MLP neurons of a small language model. Each row is named by its layer, matrix (up: input weights) and neuron, and shows model dimensions 96-223. Each number is 128 + 24 x the weight over its row's rms, rounded and kept within 0 to 255. Numbers have three digits each.
Before each neuron's rows, "fires on" lists the tokens most often at its 100 highest values on Wikipedia text that the model never trained on; "fires in" lists the words (lower case) most often at its 100 highest values on Wikipedia text that the model never trained on.

fires on: " city", " country", " Gu", " television", " go"
fires in: "city", "country", "television", "national"
L2.up1874:089130102108125134163172108181162140152127109079132147165162135124172078138120139087123117124093117142128113090142128058104150115128138112102123121129143149148132164143174159141091146169077133158190184157071123112106116145159145151114155141166142116102135113157117130161139147146064172140127149132128192116109118184126127161136130117100149132118104123120127093122131135145133121150140

fires on: " m", " line", "finals", " stage", " road", " European"
fires in: "m", "line", "finals", "stage", "road", "european"
L2.up596:127122117117165160126100089130134135155140156131108141131121112131131085144122184134106115156165151105141108117120126085125114108123164129120132114141122102106111117123135090131194102135133138126125116109125145113151118138130141130101131097136138094175160158101143137164130090143092103112180108160129148128154086149141136128140123149118128149147154103101152127117086133175097139072141

fires on: " season", " series", " similar", " round", " competition", " addition"
fires in: "season", "series", "similar", "round", "competition", "addition"
L2.up1457:149112139110142064131172090090107149145138136142098130155144065146142133116130100124080162139086123136073180125111117093137150152119128114136147127132114158131141139139148175137108147096135137130115116141111079129105137126112147140109097102159112121146122161130128095081130125146106147173143166124102108102144106113152104143143168132089142136126123173137130118118128104109165126129087

fires on: " Chicago", " them", " Detroit", " Minnesota", " Alabama", " Rangers"
fires in: "chicago", "them", "detroit", "minnesota", "alabama", "rangers"
L2.up2325:166135109161111155161144144126137099152108074115076093128116095086132130091112112114122135165138146124154106118094092127122121123162130083113131165113126121102135166152128125169087129153152159137111141153114129105116115127146128124084114150128090127137153121119130131141129131155094149094126118122145090112136134146152171181152136163125121107116110162141127173136181177138144135165106

fires on: " San", " St", "way", " En", " São", " Saint"
fires in: "san", "st", "envoy", "são", "saint"
L2.up1720:109116099166122153095157090100152181103125134134132130125116095143162131144155136128082113107175129131130142067115115136176122121126128126100119121096092146108123139117149166094113114080161141151147158116145130139125119097113090120156134148141134110183115109139101138080141139151120140064124120114098133128137192146151111160111113164158157127129133096146121152131158155148146147120127

fires on: " in", " on"
fires in: "in", "on"
L2.up2198:108136148120123121106146144101128087143137155136123178168151141120112138098129122103134116178145131130133104113164068150093147099166131162115118107118119151132120117122100137128133098159140129167159143153096109117164108173152154131134136105133071157099153146090143142078161100145140106161100147141156138124176071134144160118155144101119140114129127132127141127107128140096094149113082

fires on: " by", " November", " December", " upon", "house"
fires in: "by", "november", "december", "upon"
L2.up1431:112135167110119141138163145123106118114147120129138156135133165116075139167110124101092115101141153105107099084132144130097140115105130128091142104151136118146156148137166135148122175104179123113181095143107127100099154133132103119146127186127123121117115148152142128140096139129130112108094120112120123178124155144122093142140097096137132125119134144119133111143135122104128108156167

fires on: " A", " school", "ae", " education"
fires in: "a", "school", "education"
L2.up288:162175154121144117118122137100113148114133107184087106129188099123129143137196126155150126126120143084112129130163134150117099105138181107117131115102174154112115145132139086108063147131119145141104123121144147105108097124134151134134141181123126122154109148147105130149134114093061127122125172113082107113125099132134160141134106110130119134120122150120116171100141182117180127124092

fires on: " high", " early", " business", " techn", " market", " history"
fires in: "early", "high", "business", "techniques", "history"
L2.up394:138130105186126139079172127141121128087148137156140161128143155165120072130124148102150144134152101151127125099109146125103133148135138097116080156096088090125130131091135133089090161109078143129086107121097136146149117137134118145097140091171124118108121166166116100108142127149134130167109143122114127145113143128125093100106103147124103121142161108118136130127184131131151157090118

fires on: " Be", "iji", " Luc", " orbit", " Air", " Hiro"
fires in: "beijing", "air", "hiroshi", "embassy", "orbital", "earth"
L2.up2477:142104112101125139111128131104109165157131113135112145138118101142124152117103142175103136119088147117117112119105124064160144106142125124127133129120104187132154141147099129121193105154098087124099169101123147105148127117126171139137141113109104109121117105125126105154100128122103153124111151127149111135118136114098123133137150118107131127099089136093113100148102174129135125163095

fires on: " City", " city", " town", " Loss", " GF"
fires in: "city", "town", "loss", "gf"
L2.up438:111095175118113144153171147118145120095135136115101138166176132152119126117117085071128125110168162188115119101137086123104137122143145162073140095105107141137115124115105110108137108141159141116106133065129134142151135131140148090156149076125185163191121153131118139169119116142127158113076132134106183141158148093157134127122167147133129152113124099142154160134108119113168138092159

fires on: " of"
fires in: "of"
L2.up1561:170127129098123146123156101169137122137112117100126125100137110151060125169136142124098115120085149076117164142162129127135189131056103127140135099122129149138115132160106129111081140152101145091147088132105113089130156119143136132113148129133094127133148155111094134150130096086159148103114149140144132120108143154184177118076131138103130130149150107132180136070169134138107122085174

fires on: " Museum", " also", " Festival", " Other", " still", " Railway"
fires in: "museum", "also", "festival", "other", "still", "railway"
L2.up500:122130156145133163140168142194156093135095099106147169128157089106097129116168137109071098126099074144112107155139093140192114162160138076124115122134087136126116097159155144182125133079124195138125108140125123157105123122107093104136148147123126144126073151126127112065100110130115141143124144143118145106166144099107154127129133126102118153134108106131137112153167122118181116126143

fires on: " named", " min", " awarded", " behind", " Om"
fires in: "named", "awarded", "behind", "mind", "featuring", "calls"
L2.up931:149134132124120066118107149135144128107089129141115112124085108123111161133130128131146133157147130140123127094154151109125144151124120139135159119112115137139169138131126116125083170090139117176143099122144074138140112104128138121112117129184097118114185130117156072135143121156110157135136089123101169162146105142150090143137126142116104114126095120108125112130142180134138109115065